MLP neurons of a small language model. Each row is named by its layer, matrix (down: output weights) and neuron, and shows model dimensions 304-431. Each number is 500 + 40 x the weight over its row's rms, rounded and kept within 0 to 999. Numbers have three digits each.
Before each neuron's rows is what it responds to, as a language model described it from the Wikipedia text at the highest values.

Responds to: Name-internal subwords, table digits. Mid-word pieces inside names, especially umb in Mumbai, Jumbo, Kumbhar, plus the digit 2 opening numbers in table cells.
L2.down984:516411510553562523478541434484529482505544480539449601444522523499475537569484543490469537475532432489523530478441408499541473504395520529469563498516444464523471504520454546483598542431496493497500520430469561499510400501529498447470505523508524501423498446457482565513459463532464454504454430524471541552528435468472497459534454500551481498548566486465499561605485531513500480463483

Responds to: Wikipedia table/section headers. Words in Wikipedia section headings and table header rows, plus the |---| separator row, mostly sports and election data: Team, Party, Awards.
L2.down858:463547557418526466561494526485572488506547530522502498523478503598514475538538463456477566462560501467469476536486518498556541498538531539453520472474487469602505490494519410453468531509447473484497554492501508456585519517473451505555498463516477469455530447420438495546472498485508455498480549481545443506504481476533499501442472508496479444525441480462505465571542544507564517570499

Responds to: Structured data delimiters. Fires on punctuation and digits inside numbers, tables and lists, such as thousands-separator commas, table pipes, year digits, and clause commas.
L6.down1005:495536507456478518490576505547447453442518487527465537524508522526451554486480428560509463550555466525431496474509503434477618483511494510517496520511542528534515468461498470489556510449575465537499516531558455441491520431544462446460466527495492495490459505501466454457536453485406466482479565457477501528518512461408493466509498464488538530531437531440497498472520415526539499473546

Responds to: Dense statistical text. Punctuation, digits, pipes and function words inside number-dense passages such as census demographics, infoboxes, and population, election or climate tables (e.g. "who" after "6.4% had someone living alone", a table "|" before "Total votes").
L2.down123:482513501536528543536497588516495457497504529623494463492512439517498496485494491512479478457515529545449506455592514519499549468515505463566474540578468522537531478506541549488496449481528478556524461518525435464379558491547512544469444483458489449582506506519528571482521502515458468547544469433434514430475513437494558488508393554508518568429537488512515438520483481496508510533495

Responds to: Mid-phrase name continuation. Tokens that continue a fixed multiword name or phrase already begun, such as Qing dynasty, Bronze Age, 20th century, Housatonic River, Big West, early 1980s.
L5.down364:521514460472566507464421454480545490503464449612547604596421468470508463524493499559482505443498525525468551455439536474470505515541476482413479499496522442566526498492539450483540470465492459504441564496510519472488510548485498452487456467477479468489507549565558508496555504496503472457454465419483469494503439483482501469451418473496485457457535444452593456528470517527426541498543

Responds to: Units after numbers. Fires on unit or noun tokens right after a number, such as km, feet, m(ile), -goal, and on month names and table cells in Wikipedia tables and lists.
L6.down1072:479504481429450520524472522459543613461531527633564480509494421555531579503483421552513554452558481490492552474445426443512554473495435453485448545445448426586447472519508446582438485521446491487556569405524562445508578537523523523503523553533558554461493510513548550490479533443463559473533517535444463478503497488522527546545419446486515566523465465469535525462461514508494513444512

Responds to: Table and section headers. Column headers in wiki tables and short section or infobox field labels, such as Team, Candidate, Schedule, Direction, and Elevation.
L5.down2176:479509515499511486477475517504518512521539534621515528514509487472480495518560518564512466513565526506528557500551460514466494492508551577568557539566491532527534506493529509449511586479495489527496510525475528479478470530507508450520446461526519505466492460537526467516536456424540496468472508516556461503491514396487466583481386464483437511424489535434478476532472510462569482524415

Responds to: Structured list/table cells. Tokens starting a new cell or field in tables and lists (pipe-separated stats, track listings, career stats), often opening parentheses, digits, or name fragments.
L6.down331:481497477516528455453467482518507567514541519537427512533522489565471514526525430482596416514452439460518547501457534465437509512478554483522477493481535465556569514497435466561519480536538478467553452484519457531531536458508527539469508560494536468570509573544485516441573593558494588492523482501521494460538524439492583576526486557487436477430474553523543534487485491492517493541524

Responds to: Space before numbers. A space token just before a digit, mostly in table cells after a pipe (| 1 | GK) and in dates or years (In 1976, September 17).
L2.down294:468463493441506475517451527489494452449498546435561513489479532493441500533505582523429473518485561493478543471517502533537445472560437479493486498572495498543535517490556461486463559480521497458560484563503523528530583509504505500500468496493516506479459453465437522533516551460499506448532442465451487443493502570497439567474532494502484514464513454501487538469523588517463564502509

Responds to: Wikipedia table column headers. Column-header words in Wikipedia tables after a pipe, e.g. Pos., Team, Opponent, Position, or a blank cell, plus infobox labels like "- Type:".
L6.down2316:481504465464493533440512485483481460475513494626465479472505556544469492532484445496438491542468569481520555580457527462517525547500616551475494500453449539525518520460511478501464528501465521504513536489490529456516486466561476467552558536514497567493521545544474456509491506517552488430518456504581510494448523503502522517503409466481511463431518489483534474426475500488528503471472

Responds to: Digit 2 in numbers. Single digit tokens, mostly 2 (also 3 or 0), inside numbers and table cells, like 5'2', 0/'2'9, 19'2'4; rarely mid-word pieces.
L6.down1411:472531512482455498553530508526477476583511511539476539460543538500503417525517523488550445462471499529489434455517573476512409464529441502536509490523444444502541495509500514564525536486464587571453518512508495502554563483537530510473479399415488507437522534575541425463489514457483504469453516441492483542493503497510499523556489462496518467543476448472501450525573491437468565482496

Responds to: Month names in dates. Month names inside full dates such as born 1 March 1979 or on August 10, also table-cell pipe separators and list dashes.
L2.down637:520486502526543587520489497567533456463514504526492452407522486501506594611462541509476496522509556538531520492510501466502560518520458439408495422486457489455469480560473478486513541447501467478559503538570536498505546482501479442481567564587519545457487438516506450391464454478518418488518522473511504513434467508564485548445464536497526498495554462476575549525494534481476491499487

Responds to: Month names before a date. Month names, and the In opening a date phrase, that come right before a year or day number in dated narratives, e.g. In February 1993, on June 26.
L5.down205:543473457473518492505457465559515513518513497562509523529439572485425509554508501506425531446487513448553542489493488497573507467492569552487622487388416512473562516533484521422485573484502517487533427502515547486550548507472517472485515517537522498497460550491499529442514487419538490521523500480449488431520426513505533483461446464531475424506563507540458448495453457513511493518434

Responds to: Table statistic digits. First digit of a number, or an empty cell, in a later column of sports or election stats tables, e.g. games, points, vote percentages.
L5.down1694:551517466457523447492463465480433450493490487535505512467487504499488548487494514505500462472536486548477536552529472478582460473468479496463457533495504506455518480541543506513522446505542498472472413447485472469442482517515481505589482518527462520506530579521517538498526494544488604470390473457436509562522443511530470505441500460496571594485538531517449457545483489557564421571452

Responds to: Space before numbers. The space or short connector right before a number or a title continuation in tables, dates and lists, as in Sep 2019, Exit 6, Notes to You.
L5.down2486:508542525517501500541442553545463535509504542532517529485503557462585433512514524513524423506492542522477555477526439487559541542517441513523495492489507484513559504472483535525521442557518462546496511521453453486555500559528568491395489513561455523533409488530503557532466541522479534470434519486534454513545505540520537544509481469555507511384489432500541487553480559470486485509493

Responds to: Mid-number digits, clause starts. Inner digits of years and counts, such as 19-9-7 and 25,0-0-0, often in tables; also the first word after an introductory phrase or comma, such as some, there, with.
L6.down644:488497512491497500483342553529435500439535468451505507498438558454495465469481453487498482498529484509445453457488512578497478508558468506510509433504513541501499498535432501496489570505543498457563534525489465595507489536496410424508398517548490547575514532416478490520485489506443538490509442496553499480523480501480515548522613481494502453514494423451534446584533535516447474529495

Responds to: Digits in tabular numbers. Digits inside numbers in tables, infoboxes and lists, especially right after a decimal point (1.'0'9, 229.'5'); weaker on section-heading == markers and first word pieces of new sentences.
L2.down2305:529559478535463478567494453520496486562469498495523498558415502593474581537481511517419523444483501487554580477507477472457483473531403553485475454468481524533522525575585562507521511450527526520542511483482435530524525490502456518511562480555495387491483474447428523455440516419491531532451511474453444462586480516503543550509467480521542497434465493497476562534570513496508516515542

Responds to: Decimal and time digits. Digits right after a decimal point or colon in table numbers such as climate readings, kick-off times and stats (9.9, 3:30, 18.95); weaker on sentence-starting words in prose.
L5.down2057:505558489510645473566482437494508488426459563605483485505553571503511520482453518509485480505515452508522475492492511503436451509470509431525504441491457547475470498520474496441524517517524411482553536508534547536471528496438487469473511501479441496498564539513540513457537490432497544458455500514474441441487561556500457529465407541486547528444492521482505464485500464478481471472473

Responds to: Table row ends, totals. Line breaks that end pipe-delimited table rows (stats, elections, climate tables), plus the first digit of totals such as 2 in 20 or 258.
L2.down2041:467478564490545457490483475521541503466527468613454608456524504443488483517447507507532504475529526446485516560455453545492470441472490523479526493523473485446460471466480467522507558565539501485498621511527504469546535492442540474445547549537456548428476495496526506518527485501489572472452443503507498488559435463524557493466371535541513513484517499441483532485537486569506533540538

Responds to: Months and word-start fragments. Month names in dates (In January, 1 November, 18 January) and the opening or middle pieces of split words, such as b in breeziness/benzene, Ber, aff, in.
L6.down1354:450478544526483427464478476443508512466493562611503522438476543479503561593494521509406476597499536499526497545494494490489518498483458477456495468446530571460443498529527482416524437535527511486452550505514508465470484530446444489515559509489496542496517410501542485555520525447489506403420468498473542453535499555499431519478451459411475526498434497509502539438501419469512556461458

Responds to: Degree/occupation noun onset. Article or first letter of a degree or job noun in biographies, such as a B(A), an M(BA), as a m(aid), as an agent; weaker on table abbreviations and digits.
L6.down2485:522459472495493542515446460487517529434425507504494480522556489468555479412506465520505510422527497544510492506506446463505523542540493529539579545460445494558423452526426473486557478480491511615517457551476501470520525575438484543446467487472513527528466534555461577543522536454475423477538556525477476555499509466566589461539530419462474503502453526506475497469550498519499497465520

Responds to: Parentheses in data tables. Opening parentheses that add a qualifier after a table cell or list entry, such as 1999 (aged 21), 2016 (70th), Lightweight (60 kg).
L2.down1951:508501518442485488549531470472476512468534460535553538536535543418481492581550551607483548488459454492493541561519525510509507389474490448498501525585517438518471538551506619516488504455487536513539495447508490495552524455490532489546490480499413438469535474416501498509504544428564517490437528516522485485553473519547512503456421452492526470499528407499541461504497595511500508600518

Responds to: Census counts and table cells. Nouns after a count in census demographics (households, people, literate persons), plus digits and column bars in stats tables (Votes |, Score |).
L6.down2517:565511477485512465510561478410586432480582554643470484558498616421535516509504486543422438589503468482473396461433493466427473472480490480481544524486474485426550506506494528461517478486541444507487521456552519440387530483539558447494521503516492527475540520469524454496485464473497516480503480482443480443493512430482418565466371479533517542502509504569526492471530509541558505432478

Responds to: Wiki heading closing marks. Closing =, ==, === or ==== signs ending Wikipedia section and article titles, like ===Doubles=== or = Nigel Miguel =; weaker on ends of infobox fields and table numbers.
L5.down626:520500494478491460462487449549419571459542570674446473504500533511462450532466532531501431496520439497557492534537530533504445413537518479484522529499510442495501467566485370428544435475457522520516454517497526529474509556499502473585447459514480457564471483566533485481502483472482493495523490504502458448480451520504486432446434424492488568516503514504460436487512517529522488520524

Responds to: Wiki heading closing markers. Closing equals-sign markers (=, ==, ===, ====) ending Wikipedia section and article titles, e.g. "=== World Series ===", "== Literary career ==".
L2.down2521:506498485426479559531470549557482514369502489420545498474494563526474514489451486512600529469459513493526529518512528419504503480546476479478545457522523476530480515528502480478511423549550526435566485475502504384511524497470487430557497464478506463495489472453536536497509515494471577513515520446511486496521553443478532466530605471516586518558491514440521487548539489466518555455501

Responds to: Time periods and sequences. Nouns naming time spans or stages in history or event listings, such as Age, period, era, series, years, round; also ordinal placings in results tables.
L6.down1270:521506545385450444453608442493506561428548479609464489489545523525530553556492534502512477501454556456518537541483502557478486509515415572418531500489508488489471516502494523540492497511489461485471448511496498536544577446546436551508499505531433529510462521523501480487529499433489559477497466544525472532524463524492442490458419454500498485542560541445516505482486478532477523567453

Responds to: Academic degrees and schooling. Tokens in biographical education passages, especially inside degree names and phrases (M-Sc, Bachelor of, Ph-D, degree), also school or university names and words like higher learning.
L5.down1566:446485497489504490530509461416530490448519496515483448481477442470484519493492498547502508493449441458571451468468488512433531522460444469548438433481514477486485559574439390541490516506535520420586457492494474512447437569522553561449514478532494439449497492617463514442485493555490482511481511519514489650457502508551531511516468450491517520494502504525504451408519494513509531485430

Responds to: Mid-word pieces in listings. Interior or final word pieces of foreign names and rare words, usually in lists and tables, such as E-ul-ogio, Hajiy-ev, Gyllenha-al; also table pipes, closing === of headings, and date or table digits.
L6.down3030:465505529499497539590511517459471505496462501337538413500525495510487485497540511561436467505446481506522442495574558506424511470473491450502459493500533494540533528505501560490488540454503477457446500413528503496503560492510480512536481545591485516491490527465483563500556536464474513611494511414511510467472496505483528519468628575571494481483561526556535519502503503410528478487474

Responds to: Third digit of numbers. The third digit of a four-digit year or comma-grouped number, right after the first two digits, such as the 9 in 19|9|2, the 1 in 20|1|1, the 0 in 43,0|0|0.
L5.down409:525531520497484460453487624567523473465522494432480520538497478542503490460564522498473463558444467456514475509494517474539451391597504468529404467585442479489484531478523425478494517511541502516482529498512533513529508517429522537458480499499517542550491508494483524506497483559496473496461494474568503564424472457519446540512565468529514441445503590616512474506514493456531475495498

Responds to: Wikipedia table structure. Cells and header words in markdown tables, strongest on the first row number in track listings (1.), plus headers like Title, Name, Team, Rank.
L5.down2610:558529437523444489430586496475494455550541542637475468505400521536550510566443532525565540522526483495532549555497456494562487445501531530461532486447551520395460503491514522473466548507456529473483506541472540447506451474486483475501498548575455503480561491516480491472556576474502495567552528489478524507454544554559455430404325425528517477512554468515532467412467469535510550544506

Responds to: Biographical "was" copula. Mostly "was" (also been, is, a) right after a subject in biographies, as in "he was educated", "she was eight"; also table pipes and infobox field ends before values.
L2.down1107:590519529466548481556494515447515518528544466537495510462475475457500521489490491612555595474545493465418585521529507425463491488522472488495454559463484478476487464507492429534505475619491521537511538492492477522556519518536569435521559478514495496539491459545534567508483582541487515510404466494502486494506531485491540540408534526527492526509394474512493473483499499442508477569531

Responds to: Number-attached unit tokens. The unit or word piece right after a number or count word, such as 80 feet, 25.47 mile, seven-day, 4-door, 1996–present.
L5.down2416:550509532478496524494500472503551496499493560544515482504561517558446508441486516557454461488510492453518521465548499521517581475500429487517480481479553534493477517561510488502486500503507457479427508473513530506528577445506450451546493500410533527509466562483478552543553455518559541572500500432536452522511532449473442544479475458472508485490500511521476566497548507539467581426528

Responds to: Predictable continuation points. Tokens whose next token is nearly certain: line breaks after table header rows, "so" before "that", "is" after a defined subject, and leading digits of years.
L5.down1232:524461458486485557527483517541420488459475578675513468452521472515563466474541545477527510549528492512536475538520487451530576511488505516563412532503472475498499486430510486499502500491537531439486510430519504526568440521508520529575482505482449443528520603496564593507572531528474509432484528489487493512465488478391558402528435533537480529517464461478505556498492456497401516460475

Responds to: Event and time-period nouns. Nouns naming a time span or scheduled event, often in section headers or dates, such as round, season, election, May, match, week.
L2.down1556:520471557521531445498507499464528522575520469522425526591429527503527506507547566484493510497489499468514504512490631463540493485470457439519453459504436506493493514468569418465555467494449525417493571493524490578570482440563526526477600470512459502481520521539511512563449501440548491456587484461472588512596531453476511543453460538500506530425509523435507438508549461483489465547511